MLP neurons of a small language model. Each row is named by its layer, matrix (gate and up: input weights; down: output weights) and neuron, and shows model dimensions 16-111. Each number is 128 + 32 x the weight over its row's rms, rounded and kept within 0 to 255. A neuron's up and down rows have the sign that makes its largest values positive.
After each neuron's rows, "fires after" lists the tokens most often just before its 100 highest values on Wikipedia text that the model never trained on.

L2.gate293 [ 98 144 112 148 140 114  66 123  89 156  99 104  94 115 117 196 109  96 152 171 169 156 115 112 172 115 130 135 155 162  91 132 104  79  53 120  84 157 115 119 150 127 131  92  73 151 110 137 122 153 139 170 152 162 143 108  88 162 109 174 158 154 130 140 100 198  87 110 159  88 112 140 101 165 120 156 151 145 174 186 113 124 129 101 140  96 116 141 118 135 119 253 134  98 144 164]
L2.up293 [125 172  76 147 128 108 115 116 129  77 159 167 127 162 152 161 103 114 123 142 119  81 101 182 157 118 128 129 141 229 128 126 127  89 158 118 100 109 131 136 165  97 141 167 176 106  18 104 149 132 146 139 105 124 149 132 172 139  89 101  72 157 151 138 148 107  83 160 127 109 125 153 104 106 143 101 119 126  92 102 138  89 123 127  94 185 126  99 161  77 100  85 125 156 144 107]
L2.down293 [159 116 141  84  92 157 134 138 128 136 113 144 105 105 146  28 156 107 137 102 115 126 162 128  60 149 134 119 116  71 129 140 132 211 124 177 154 118 173 127 117 170 142 172 101  97 212 141  91 109 111 126 125 110  71 117  97 104 130 162 117  67 126  98 124 106 184 124 128 186  73 132 129 111 115 104 104 154 170 154 124 161 143 118 144 105 107 161  92 124 138 151 106 102  94 114]
fires after: " |", ",", ":", " in", " of", ";"

L3.gate204 [111 124 127 165 174 126 144  91 172 123 125 157  78  72 125 150  66 149  67  91  98 161 113 175 136  89 121 146 117  52 166 135  85 144  76  47 121 107 134 122 113 111 116 133 114 135 166  96 161 191 152 166  80 155 186 106  70  85 121 127  94 115 119 131 186 115 142  73 114 201 184 127  68 124 138  98 113 173 142 130 112  87 104 111 145 149 122 173  71 145 131 109 100 128 128 131]
L3.up204 [ 95 150 100 178 199 145 139 151 166 131 170 111 111 120 146 150 108 159  85 104  96 116 122 138 159  89  96 144 127  85 167 103 130 103 104  85 107  76 170  73 126 143 155 100 117  77 208  99 108 187 119 190 128 120 124  84  89 126  92 123 121 106  85 112 158 132 134  96 131 224 158 104 123  81  97  94 121 135 129  69  84 119 101 168 115 147 109 170 153 190 152 159 128 142 108 124]
L3.down204 [132  68 140  55  73 121 110 122 102 131  75 147 176 141 100 144 155 104 152 156 183 108 175 122 105 151 155  93 159 154 109 152 156  84 180 150 106 147 193 161 140 173  91 150 156 155  82 153  96  59 136 107 110 160 145 174 147 120 150 106 123 139 149 147 187 115  94 168 161 106 141 163 142 189 153 113 130 110 124 142 138 170  95 163 145 102 145 126 153  96  86  72 192  94 141 170]
fires after: " |", " the", " of", " in", "m", "|"

L2.gate4 [ 94  97 124 173 133 123 145 184  92 165 100 162 125 141 151 196 165 138 131  99 106 110 134 118 113 135 178 159 132 111 113 186 118 157 174 138 174 135 132 133  63 145 108 128  99 153 167 139  58 161 143  89 181 130 133 127 138 140  98 124 114 134 169 120 109 126 105  97 119 101   7  73  98 165 153 141 108 129 181 128 104 195 127  70 145 148 127 152 130  89 124 124  65  89 132 143]
L2.up4 [148 208 119 128 155 121 134 135 135  99 154 170 102 158  98 140 121 188 146 189 152 139 134 106 166 154 120 102 126 184 101 149  87 140 152 133 109 170 121  96 100 110  92 209  64 137 137 152 137  82 142 168 125 140 194  98 104 127 126 186 176  95 151 143 118 142  97 151 153 138 147  76 131  97 118 129 177  99 114 142 107 193 149 146  65 145 136 123 177  56 188 111  94 131  40  99]
L2.down4 [150 134 104 135 109  93  98 111 141 144 161 153 136  63 146 111 187 105 109 152 142 130 109 137 131 180 195 173 159 119 155  84 145 127 148 131 163 140 143 154 105 105 144 149 148  98 186 143  95 158  79 107 122 171 125 172  94 133 158 116  85 120  80 130 159 109 109 113 127 184 148 141  58 143 179  90  83  56 160 126 150  70 128 133 148 103 140 112 122 128 126 128 115  88 163 102]
fires after: "\n", "-", " |", ":", "|", " Time"

L3.gate505 [ 61 111 114 112  67 115 150 118 166 117 168 171  86 102 101 192  88  88 175 100 112  61 110 174 104 109  91 108 156 149 102 119  47 133 103  92 111 117 114 126 165 120 125 216 119 158 149 116 101 167 123 173 117 133  83 162  99 157 162 164 145 113 108 136 144 164 120  93  87 129 111 140 130 184 176 107 157 136 170 163  41 140 163  87  91 115  76 136  89 125 158 128 149 138 137 134]
L3.up505 [ 46 143 110  89  59 114 145 117 181 133 172 134  75 124 125 147 126  70 146 111 140 104 134 173  77  93 137 134 154  92 101 118  45 123  80  86 134 120  84 137 159 141 113 181 170 110 144 113 164 160 138 143 142 149  82 139  98 152 141 214 157 139 126 131 140 133 140 100 108 134 159 109 166 199 142 132 149 168 154 168  45 161 146  87 107 100  80 134  78 116 177 178 135 118 125 126]
L3.down505 [ 64  87 158 142 141 128 100 158 162  94  78  89 132 134 182 112 154 144  97 146 130 149 101 130  96  37 138 151 110 158 153 150 187 132 126 124 123 143 183 124 136 222 135 117 151 118 131 106 133 127 138 116 160 143 159 129  98 110 110 126 151 134 160 123 129 131 142 139 163 114 148 162 143  84 112  85 114 110 135 112 131 112 142 136 144 130 110 105  77 102 125  53  89 114 121 158]
fires after: " the", ",", " by", " in", ";", " |"

L3.gate492 [134 165 101  87 130 178 147 192  85 165 167 131 152  99 102 194 110 120 115 113 155 103 117 177 154 168  95 121 125 163 152 217  78 118  91 182 120 138  93 158 120 157 163 121 103 177 125 115 160 234  78 177 169 109 108  89 107 138  95  95 161 101 134 146 130 126 170 138  85 119 132 137 107 100  76 107 105 103 180 122 139 126 114 134 176 132 124 132 133 117 159 201 162 204 151 144]
L3.up492 [130  89 103  88 113 137 115 134 113 154 122  97 162 192 134 140  97 169  80 103 139 110 134 109 133  94 141 113 140  94  98 248 138 125 113 151 149 121 113  85 157 120 194 171 192  66  88 136 109 117 115 117 128 135 132  99 110 143 159  97 138 135 158 165 123  87  89  94 121 109 144 147 160 157 198 183  97 134 158 144 145 156 163 127  83 143 139 100 105 144  91  95 164 176 131 190]
L3.down492 [147 151 115 134 180 134 126 118 159 115 122  75  76 111 130 137 153 114 112 137 175 136  79 178 190  91 184 112 147 192 142  84 135 105 144 116 114  96 173 166  98 123 127  85 103 106 137 181 141 172 127  64 130 137 108 112 127  69 118 134 124  95 170  61 151 146 146  97 112 132 121 148 121 170  80  66 151  94 106 107 145  83  98 130 146 107 110 176  53 172 130 122 130  98 167 124]
fires after: " the", " of", " in"

L2.gate158 [109 122 117 161 135 139 150 149 147 131 142 168 154 125 210 197  90 132  57 105 204  85 126 129 112  98 104 144 153 104 131  79 129 170 135 151 168 112 160 118 109 143 134 148 202 167 121 147  82 130 150 101 130 136 138 114 145 129 122 120 145 168 127 109 187  79 104 116 141 155  76  83 134  93 130 131 125 142 101 108 118 157 119  59 117 159  94 127 133  86  89 171  28  42 125  99]
L2.up158 [130 104 195 110 134 104  98 137 136 111  94 166  92 124 115 138 117 116 128 140 148 136  87 187  90 125 112  79 118 157 106 144 147 150 124  66 108 124 181 107  86 155 143  66 189 179 110 105 125 149 171 124 108 156 127  82 145 145 125 156  94 110 191 154 159 177  52  85 173 170  88  89 115  69 193 142 153 115 153 125 135 169 128 172  74 109 168 119 181 119 117 101 141 163 137 172]
L2.down158 [119 134 130 110 170 165 170 116  90 119 141 154 116 122 122 159 167 153 100  92 222  99 140  71 139  40 118 144 112 173  92 102 188 164 147 102 182 110  88  70 138 155 115 166 157 150 127  97 107 113  74 138 136 106 123 146 156  89  87 105 178 124  81 122 141 116 122  75 148 109 130 153 110 159 145 147 148 122 133 158 137 122 140 119  73 133  87 212  95 121 101 150 108 131 142  74]
fires after: " |", "|", "-", " re", " r", " Pr"

L3.gate157 [157 100 191 108 179  78 106 112  67  96 107 114  71 211 167 131 136 148  70 130 130 130 129 123 114 127 152 122 124 122 105 111  62 115 140 140 165 142 156 189 124 123 105 119 117 109 110 124  59 130 165 129 123 171 125  58 119  92 135 186 112 149 147 154 205 109 196 145 172 139 157 135 116 147  99 139 161  97 133 122 169 131 167  71 225 200  97 143 158 136 125 133 162  65 129 120]
L3.up157 [157 142 117 119 165 100 127 147 149 158 141 186  97 142 153 119  90 102 127  99 165 110  92  76 101 119  80 159 123 163 140 114 107 112 117 180 105 115 198 142  72 118 143 154 150  93  98 134 106 123 158 150 117 137 109  70 120 133 177 174  72 113 128 169  99  69 103 152  93 109 168  87 149 111 100 150  95 140 139  86  73 100  91  97 123 115 166 166 169  75 164 155 154 150  82  79]
L3.down157 [149 140  65 162 107  90  98 117  99  95 120  85 152 167 115 126 123 173 158 137 100 151 168 116 116 164 134  86 142 118 101  83 106 110 120 137 168 126 117  97 204 215 126 137  90 138 131 108 168 157 120  66 165 147 126 124  89 124  72 123 172 126 134 103 165 147 105 132 139 167 148 149 176 164 162 101 175  85 103  84 159 148 184 123 171 139  82  63 117 145 123  92  99 118 130 131]
fires after: " |", " C", " F", "|", ",", " Leg"

L2.gate517 [128 134 119 121 122 151 132  62 107 149 121 135 107  83  99 130 145 143  96  88 136  99 114 125 109 186 122 134  59 110 146 161  78 174  82 159 130 115 141 118 108 186 117 141 166 104 101 140 155 168  71 105 133 134 150 142  97  96 124  89 131 141 175 102 115 141 127 110  56 140  67 102 108 108 121 142 117 191 100  86 101  75 134 141 169 124  93 164 155 130 164 116 180 233 153 104]
L2.up517 [174 113  83 156 181 163 100 119 130 128 219 128  85 116 127 157  99 132  46  98 135 137 138 121 155 137 100 121 110 169 149 114 111 187 142 137 125  69 161 153  87 126 112 194  50 142 191 154 226 125 156 133 110 146 161 178  99  84 162 137 120 126 182  87  80 126  86 124 107 110 140 172 113 141 122 164 133 136 119 145  38 132 127 132 154 161 150 123 173  70 146 110  99 127 109 147]
L2.down517 [106 118 165 116  63 118 151  88  67  72  83  42 122 156 148 106 141  88 163 150 138 130  88 112 138 148 145  87 123  78 101 161 101  30  84 120  88 135 165 100 124 114 127 120 179 117 119  43  97 103 140  85 152 133 131  62  77 110  89 172 101 159 106 122  84 124 146  81 126 164  91  83 185 198 121  92 109 169 115 122 170 137 123 174 142 130 116 104 117 126  84 155 150 129 133  54]
fires after: " S", " s", "|", " R"

L3.gate139 [105  99 163 190 150 125 121 163 102 128  90 223 183 119  67 140 151 135 105 176 128  94 148 165 124 136 108  96  81  93  87 114 107 155 104 131 139 106 142  44 169 132  91 143 129  89 102 151 104 154 104 166 151 139 184 100 122 164 157 153 147 133 123 136 147  76 145 118 132  58 115 127 101 146 108 140 159  84 174 152 110  71  92 185 119 119 134  97 115 104 134 110 119 169 122 141]
L3.up139 [153 117 139 167 160  45 130 119 194 137 111 138 129 158 118 103 163 153 160 154 152 132 155 178  91 160 171 150 170 162 160 125 149  95 163 129 133 121 123 135 157 165 115  64  78  99  70 111 165  93 131 131 132 123 166 116 139  82 116 152  72 138 196 118 106 168 206  44 194 149 123 138 114 128 179 104 142 119 147 115  74 150 115 150 100 136 153  75 102 115 146 113 139 177 107 154]
L3.down139 [112  89 162 117  96 160 121 142  98 105 181  87 163  70 107 145 154 161  76 145 142  68  87 145 125 105  96  64  82 135  97 129 149 166 117 165 163 111 122  98 139 114 152 110 154 165 125 131 112 171 155 118 182 101 172 137 103  88  87 169 182  77 146 102 143 119 114 167 118  76 181 124 112 139  99 156  82 114  93 105 116  70 147 121 197 128 124 127 151  92 109 158 119  70 109 140]
fires after: " in", " of", " at", " to", " T", " from"

L3.gate553 [151 119 148 166 133 149 159  98 148  59 139 141 103 142 187 158 148 122 108 117 147 112 138 182 119 128 126  73 132 129  97  75 163 156 118  94  75 151 152 131 128 116 122 147 116  90 145 117 135 169  94  93  77 176  99 206 139 101 155 126 167 114  90 175 132 151 148 143 111 134 141 109 125  84  91 125 150 124 114 150 105 102  77 105  62  81 144 128 130 137 147 142  84 125 116  67]
L3.up553 [ 74 166  87 141  69 120 111 166 128 104  71 192  89  85 171 143 145 155 108  76  74  97 155 170 133  87 178 124 162 133  60  85 144 133  88 132  95 150 125 168  61 143  99  61  94  63 147 135 139  81  87 155  89 146 121 136 142 184 136 131 194 139 147 121 128 196 115  88 148 153 113 135  93 119 121 169 119  87 145 128 120 160 104 113  73 112 109 118  81 150 132  92 126 112 110 111]
L3.down553 [187 163  79 130 190 121  96 127  98 136 118  95 213 156 106 118 157 126 118 135 126 131 107 147 156 162  63 122 114 182 155 146 126 106 137 120  92 105 141 118 158 127 181 154 141 145 147 115 106 120 205 143 200 148 134 137 141 102  93 120 146  98 134  73  85 134  86  85 109 118 139 136 150 138 146 144 107 181 101 131 199 129 190 138 227 117 148 143 112  91 106  58 135 154 166 114]
fires after: " the", " The", " |"

L2.gate461 [111 145  74 103 137  89 120 149 163 158 137 112  87 135  74 158  22 171 148 180  70 120 110 136 137  79 142 133 198 155 102  49  93 167 102 184  93 102 105 170  76 114 137  96  81 142 131 147 133 128 145 102 133  81 165 137 155 149 140 133 100 109 119 159 142 123  67 160  85 125  76 115 118  82 150  94 163 118 128 132  69 174 165 148 154 131 168 178  97 138 168 128  90  87 112  90]
L2.up461 [180 171  99 119 132 134 177  85 188 202  91 136 118 121 134 205 117  94 125 130  88 200 129 125 149 113 123  73 147  83 137 112 148 140  80 200  79 136 136 164  88  99 120 111 127 137 150 113  79 121 100 144  67  70  94 203 140 152 106  87 136 145 140 145 138 130  67 113 118 138 209 114 121 125 120 137 157 165 152 104 145 154 194 114  85 133 147 172 163 134 128 119  89 133 108 129]
L2.down461 [110 172 184 144 140 117 110 114 152 105 147 178 143 108 140 101 149 150  58 108  70 125 138 184 162  98 140 142 136 164 102 175 125 171 230  84 173 110  95 124 142  93  88 120  46  72 157 145 150 133 131 131 148 151 176 141 145 134 118 216 146 145  88 130  73 122  73 147 121 138 122 136 100 156 177 102 129 100 102 174 130  71 112 146 143 138 174 157 149 164  66 106 109  90 178  97]
fires after: "|", " |", " on", "-", "On"

L3.gate186 [ 89 179 142 127 121 104 144  93 119 172  81  90 125 122 158  97 104 137 186  45 160  47  89 189 151 115 137 119 124 127 158  74 122 168  79 119  80 138 131 151  90 124 183  87  65 146 170  89 187 135  89 109 125 105  98 102 145 122 155 172 173 143 121 149 124 153 159  92 101 144  81 132 174  70 111 148 172 149 130  83 116 198 165 170 103 130  99 150 130 120 121 114 138 150  72 123]
L3.up186 [ 90 141 174 143 183 106 143 172 182 120 115 141 120 128 127 109 124 229 131 142 126  87 113 156 147 154 148 119  86 101 134  99 170 122 152 223  98 126 115 141  97 138 129 108  80 168 168 146 142 118 102 129 130 123  75 143  36 137 159 117 109 176 204 118 111  90 134  90  92 151  99 149 127  75 150  67 192 156 148 136 156 151 202 159 117  83 123  91 115  84  91  90 156  80 205 148]
L3.down186 [155  62 102 138 109 110 168 120  98 144 131 162 191 125 130 108 109 126 156  91 144 137 141  66  80 128 138 161 163 120 100  99  79 123 142  58 170 134 130 170 194 159  84  79 159 127 109 123 131 106 190 109 159 136 135 103 181 166 121 136 123 110 137 143 126 116 147 152 137 100 159 115 179 176 126 153 145  96 174 166 179 131  91 125 166 130 140 111 182 169 134 197 152 152 111  88]
fires after: " |", "-", " Dr", ":", "|", " ("

L3.gate406 [ 89 148  84 133 163 114 128 145 164 154 123 133 150 161 159 100 118 166 112 142 189  98 109 141  71  99 168 173 160 138  93  94 131 131 130 161 165 176 109 127  74 159 196 127  98 207 124 123 155 127 101 137 112 117  87 118 144 117 122 126 146 130 137 136 142 151  84 172 170  87 130 112 101  79 128 141 202 112 108  94 202 139 177 107 101 118 108 118 155 116 151 137 137 104 172 146]
L3.up406 [103 144  71 155 103 101 106 173 139  79 177 123 143 191 118 102 146 138 164 166 147 113 107 115  66  71 213 144 142 124  69 135  95 143 138 153 139 121 109 138 109 175 155  82 122 208 125 151 150 136 124 122  63 133 127 133 158  75 151 157 185 112 106 148 156 185 131 149 144 114 147 113 116 114 158 140 132  88  86 107 160 126 147 148 104 130  95 136  84 161 175 107  98 145  80 160]
L3.down406 [153 136 144 142 116 139 151 144 126 127 168 131 124 108 171 157 107 124 128 161  87 118  94 103 163 123  60  84  96 135 124 132 199 144 137 125 113  67 156 137 157 103  90 197 224 105 119  97  67 121 132 124 162 117 177 133 109 167  96 100 113 179  87 194  98  81 151 124 168 130 137 147 146 144  99 129 131 144 126 144 129 125 103 113 118 176 166 128 104 108 138  96 111 105 127 106]
fires after: " |", " the", " ", "-", " J", " v"

L2.gate66 [ 74  86 131 125 154 145 122  83 157 140 184 160 129 123 132 115 160 104 106 151  95 190 125 138 107 149 120  84 105 130 152 171 126 105 156 117 165 143 117  94 128 131 123  83  99 123  90 104 166 200  94  98  74  37  68 108 113 100 141 111 152  85 115 178  75 126 164  31 163 151 144  68 132 104  88 109 113 134  80 117 191 132 168  89 131 135 105  84 139 102 122 121  69 132 149 140]
L2.up66 [147 118 171 162 143  86 118 177 122 128  90 103 151 144 195  85 117 166  76 152 167 150 106  76 119 114 141 128  96 163 150 167  98 143 110 125  91 197 158 143 165 109 162 109 152 161 132 115 133 103  72 127 122 135  99 134  85 149  80 110 154  89 103 144 137 140 101  98 133 122 103 105 158 128 146 110 119 139 126  96 174 169 124 218 131 130 127  83 170 112 157 123  93 136 104  96]
L2.down66 [ 97 179 139 158  84 157 156  93 114  96 169 159  96 129  64 176 157 119 191 144  98 143 122 164 112 134 131 141 116 117 116 112 160 133 123 109 158  87 106 120 135 128  78 175 154  84 130 165 137 117 152 155 148 144 138 160 168 121 193 123 167 237 131 130  83 133 134 189  98 140 157 144 139 154 178 172 122 140 129 144  78  75 106 105  84 124 163 184  91  99 107  93 150 134 166 101]
fires after: " the", "The", " The"

L2.gate259 [102 113  88 111 115 103 116 164  52 135 119 100 115 146  56 127 154 109 177 113  66 104  57 145 114 165 158 149 118  78  69 134 118 114  63 139 158 113 134 141  98 124 126 103 182  96  65 150 108 136 147 106 116 147 153 174 193 121 168 123 110 136 146 128 124 123 119 169 143 130  54 115 127 125 138 141 125 146 159 207 101 113 159 131 100 130 123 127 187 113 194 127 113 162 100  99]
L2.up259 [146  95  98 162 124 189 163 167 109 121 143 112  71 140 114  92 158 129 138 149  82 148  33 184  83 120 105 150  72  74 132 161 124 116 112 126 109 155  67 164 139 159 171 144 171 103 119  89 113 128 137 163 124 191 207 151 102 147 163 107 109 119 144 125 127  93 126 153 208  85 110  96 123  67 188  92 147 132 125 211  97  82 102 184 100  94 100 136 136  81 127 147 152 158 126 109]
L2.down259 [132 134 134 130 112 108  83 118 185 121 153  70 168 178 162 180  48 146 116  93 118  67 195  56 135 107 121 130 157 177 101 103 151 143 142  87 143  99 151 125 146 129 102 119 107 153 113 143  81  77 158 131 121 111  57 140 185  81 102 125 134 104 138 102 117 128  99 132 149 214 141 169 111 169 110 141 108  94 124 101 109 114 168  87 205 127 157 129 161 176 132  98  85 101  80 187]
fires after: " in", " 194", " to", " M", "In", " May"

L2.gate282 [ 57 148 117 120 178  90 130 137 142 108 107 137 103 116 142  92 187 135 120  91 119  84 103 120 172 129 213 152  76 149  28 141 181 179  96  99 108 155 123 143  53  94 133 109  82  60 123 141 137 130 108 124  69 111  87 105 104  62 153 104 171 131 149 111 131 152  99 136 133 147  84 143 151 114  75 105 165 122 124 120 119  88 143 153  93 122  97 143  98 122  78 163  87 103 164 148]
L2.up282 [121 131 124 123 125  94 122 155 187 109  91 143 110 135 152  77 148 204 175  86 113  89  73 137 171 131 119 109 152 100  92 154 104 137  99 125 154 141 115 114  77 148  83  82 115 112 171 115  50 127 143 118  96 103 109  82  77 140 162 100 140 129 112 131 126  67 130 185 181 124  80 136 168 133 137 120 116 126 120 131 128 150 114 147 139 144 148 135 164 108 147 150  90 130 161 154]
L2.down282 [140 108 157 108 147 148 103 161 142 127 165 144 151 145 123  93 119  67 129 161  94 139 158 149  26 102 125 154 117 127  98 148 197 114 149 110 133 132 134 130 141  40 190 194  85 103 123 131 151 123 127 105 190 122 170 148 131  64  81 120 129 139 180 152 119 146 188  84 140 101 120 105  40 144 121 122  94 150 156 118 116  71 120 108  69  65  82 132 121  93 101  71 201  70 126 101]
fires after: "-", "|", "\n", " |", "=="

L3.gate77 [127 106  80 149 108  89 149 129 127 119 142 109 136 113 120 123 111  81 131 113  99 193 126  95 110  89 100 180 116  90 159 153 135 120  67 122 162  84 168 107  96 165 166 138 142  91 117 139 114 159 116  96 137 108 125 145 159  93 134  46 148 140 141 141  91  80 118  92 152 156 124 134 111  69   0 147 147 150 175 144  67 143 111 171 117  65 127 112 139 137 189 125 142 138 133 174]
L3.up77 [111 129 190 125 154 123 100 110 160  84  62 101 140 164 163 111 114 135 180 156 146  87 177 133  98 133 176 126 194 132 107 212 103 102 134  91 157 165  95 103 176  94 112 120 126 163 130 137 138 111  92 137 137 144 124 108 168 147 148 129 116 125 119 114 157 124 160  90 128 144 113 152 143 141 194  91 141 108 134 109 164 176 123 121 145 130  97  93 116 144  79 152 135 168 116 153]
L3.down77 [115 148 147 111 108 184 135 105 120 157 156 180 139 140 123 117 119 142 106 110 170 165  96 144  99 161 175 155 106 137  82 140 125 171 144  75 124  83 131 191 120 125 124 104 102 175 184 127 131 129  95 154 157 143 102 115  97  97  94 136 175 149 122 117  97 141 176 139  98 123 110 147  52  49  94 198 146 169 138  74  85  68  87 118 133  97 172 160  89 173 141 159  89 117 199  91]
fires after: " in", "In", " In"

L3.gate174 [ 98 105  93 107 129 168  77  99 133 161 116 116 176 146  66 138 101  78 129 149  73 178 121 153 133  83 152 152 145 153  93 153  87 115 133  91 203 164 155 106 152 135 102 104 114 131  95 124 149 164  93  92 135 145 141 151 106 104 121 161 101  94 116 136 122 185 158 119  77 140 121 125 146  83 108 123 123 110 137  77  77 183  93  88 141 111  98 107 136 123 152 128 150  99  86 124]
L3.up174 [112 122 130 112 120 187 130 134 163 167 129 112 148 158 114 158 130 128 232 134 120  74 160 141 105 116 110 172 131 129 183 181  86 123 144  83 119 167 157  69 107 162 125 133 177 116 172 211  91 183 121 164 166 178 153 129 129 125 151  61 142 198  24 120  78 160 129 148  98 116 153 142 158 118 141 163  79 101 117 171 121 172 138 130 152  88  82  79 120 205 181 120 121 107 104 165]
L3.down174 [104 118 142 106 166  87 125 134 164 106 104 112 129 118 151  64 135 158 106 127 145 234 118 119  38 123 149  86 125 167 112  53 188  79 137 172 100 156  88 179 149  84 134 140 105 149 137  91 141  83 147 112 128  87 146 139 112 134 133 180  93 122 195 180 132 174  90  87 159 132 103 102 106 143 145 104 160 146 138  53 111  81  81 109 154 135 113 139 125  88 108 134 154  91  77 119]
fires after: " in", "In", " In"

L3.gate557 [113 141  71 121  82  96 122 209 177 126 171 137  69 146 160 131 186 161  97 129  99 129 143 103 127 146 132  29 117 136 118 133  96 169 127  87 119 121 142 145 135  63 144 116  72  96 172 106 139 103  60 117 130 148 135 160 175 188 101 181 163  79 144 105 134  89 134  85 136 145 102 152 141  84 176 135  51 124 109 104  72  77 136  86  59 143 103  92 143  91  73  96 111  92 144 143]
L3.up557 [134  87 211 160 116 117 141 122 191 136 136 150 121 139 146  98 113 143 153  94 195  69 170  76 156  74  47  99 135 142 144  80 180 112 102  78 122 119 218 121  93 126 180 101  75 171 181 123 132 154 131 105 121 110 110 141  98 111 118 140  89  86 130 117 139 123 182 119  88  83 168 121 178 118 178  61  80 142 197 126 124 138 163 172 182 132 123 199 132 136  99 102 157 101 136 146]
L3.down557 [149 181  97 104 150  90  73 135  64 107  95 126 155  98 117 149 139 117 128 164  60 168  76 171 114 155 169 130 111 164 125 183 107 131  93 183 112 152  57 129 137 114 103 142 176  86  71 154 129  73 108 117 129 129 105 132 125 120 101 116 169 145 103 156 123 133  69  96 164 176  98 160 139 143  83 181  99 162  72 115  96 154  76 142 104  77 118 136 155 145 143 122 160 145 117  59]
fires after: " the", " a", " The", " an"

L2.gate479 [174 109 137 114 110  80 160  88 133 131 167 138  96 139 170 155  92 173 122 137 128 122 115 145 106 173 145 106 103  95 165  96 119 128  92 145 145 181  91  84 118  76 174 192 115 177 111 130 149 122 154 201 138 136  95 129 111 150 142 186 116 142 157 153 103 128 128  85  91 103  88 137  95 116 153 125 126 113 112 162  72  87  84 174 128  92 111  80 121 134 103 172 126  80 176 151]
L2.up479 [135  99 166 119 130 148 110  93 165  83 129  95 127 219 154 119 154 148 122  85 164 161 128 156  98 161 148 175  96  92 160  93 100  95 130 160 124 127 174 144  79 104 141 156 168 104 161 149 142  69 148 149 130 187 140 175 161 154 102 161 112 157 114 178  94 157 142 126  86 173 123 123 155 120 144 201 155 127  97 204 146 123 110 159  60 109 165 100 158 128  95  84 105 120 171 113]
L2.down479 [110 167 161 102 146  90 134 197  94 162 109  80 128 131 118  94 132 145 102 145 146 104  97 104 139 120 110 177 147 176 140 146 145 172 171 159 131 134 108 150 158 168  93 113 123 138 156 118 168 144 149  99 136  51  80  82 105  79 107  86 160 133 100 100 103 166  83 129 192  70  95 101 128 141 181 117 139 133 116 123 138  96 159 157 174 118  99 173  62 157 106 144  79 186 128 140]
fires after: " |", "|", " is", ",", "th", " was"

L3.gate332 [190 202 149 109 155 135 126 199  85 118 112 165  97 170 145  90  98 131 128 118  95 101  73 139 132 109 155 133 127  61  94  88 109 140 133 168 104  73 136  96 105 107 145 160 129 128 138 137 124 105 123 164 133 141 111 136  79 156  98 170  87 106 129 163 123 121 132 181 143 129 143 146  93 129 117 118 222 115 134 106 117 129 124 165 173 157 139  97  93  90 102 149 148 108 103 132]
L3.up332 [ 59 164 112 110 156  62 127 121 106 145 103 107  97 123 139 143 120 165 125 108 124 186 118 123  73 122 118 154  61  98 174 127 152 155 157 211 111 149 154  44 116 123 123 110 118 165 151 135 139 191 136 162 194 123 153 125 126 170 162 121 188 139 167 197 104 141 131 155 147 128 141 141 119 185 148 114 167  91 125 116 107 120 137 199 155 152 110 105  97  89 123 133 130 118 177  43]
L3.down332 [168  97 116 117 155 118 115 104 167 112 121 129 169 130  70 145 116 117 122 120 169 109 106 145 140 120 155  86 130 117 142 128 137 141 107  72 146 114 152 209 103  46  52 131 108  78  78  96 114 116 150 103 107 117 125  94 119 135 137 163  16  99  78 100 191 154 136 105  98 174  90 137 102 103 134  92 113 104 111 115 122 114  84 116 113 113 150 146 131 147 179 123 138 164  75 129]
fires after: ".", " |", ":", " were", ";"

L3.gate81 [165 201 137 141 150 106 114  98 134  95 120 124  97 101 163 167 135  96 124 123 115 142 119 137 146  94 113  41  78 123  97 139 150 139  92 112  87  85 195 105 160  99 151 148 151 124  84 160 106 133 163  78 110  80 159 136 129 113 123 153 116 231 183 102 154 135 132 143 130 137 116 101 135 112  93  84 156 162 131 171 163 156 141 121  62 127 193 116 110 153 104 188 131  80 125 151]
L3.up81 [113 177 132  83 150 111 141 154  73 215  70 102  92 175 195 142  83 190 158  85  76 133 174 117  54 153 103 164 148 145 142 174 165 143  97 107 106 113 141 139 141  87  80 143 102 111 114 160 178 139 167 119  77  67 137 190 221 173 114  88 104 127 144 160 104  77  97 133 149 134 120 103 103 154 123 132 145 148 161 129  82  65 128  89 170 148 115 152 169 130 135 134 121 112 207 121]
L3.down81 [156  99 109 151 159 166 126  52 160 119 193  80 128  82 114  85 181  98 145 164 141 140 105 130 226 164 150  81  97  68 154 121 114 124 136 157 137  93 100 122  77 203 116  99 108 194 154 118 113 146  89 128 145 103  59 138  36 100 142 116 112  96 167 129 152 137 142 129 177 118 150 149 127 132 157 144 125 108 112 160 162 185 117 143 108 124 152 132 119 151  88 153  96 161 129 140]
fires after: " |", ",", "-", "|", " United"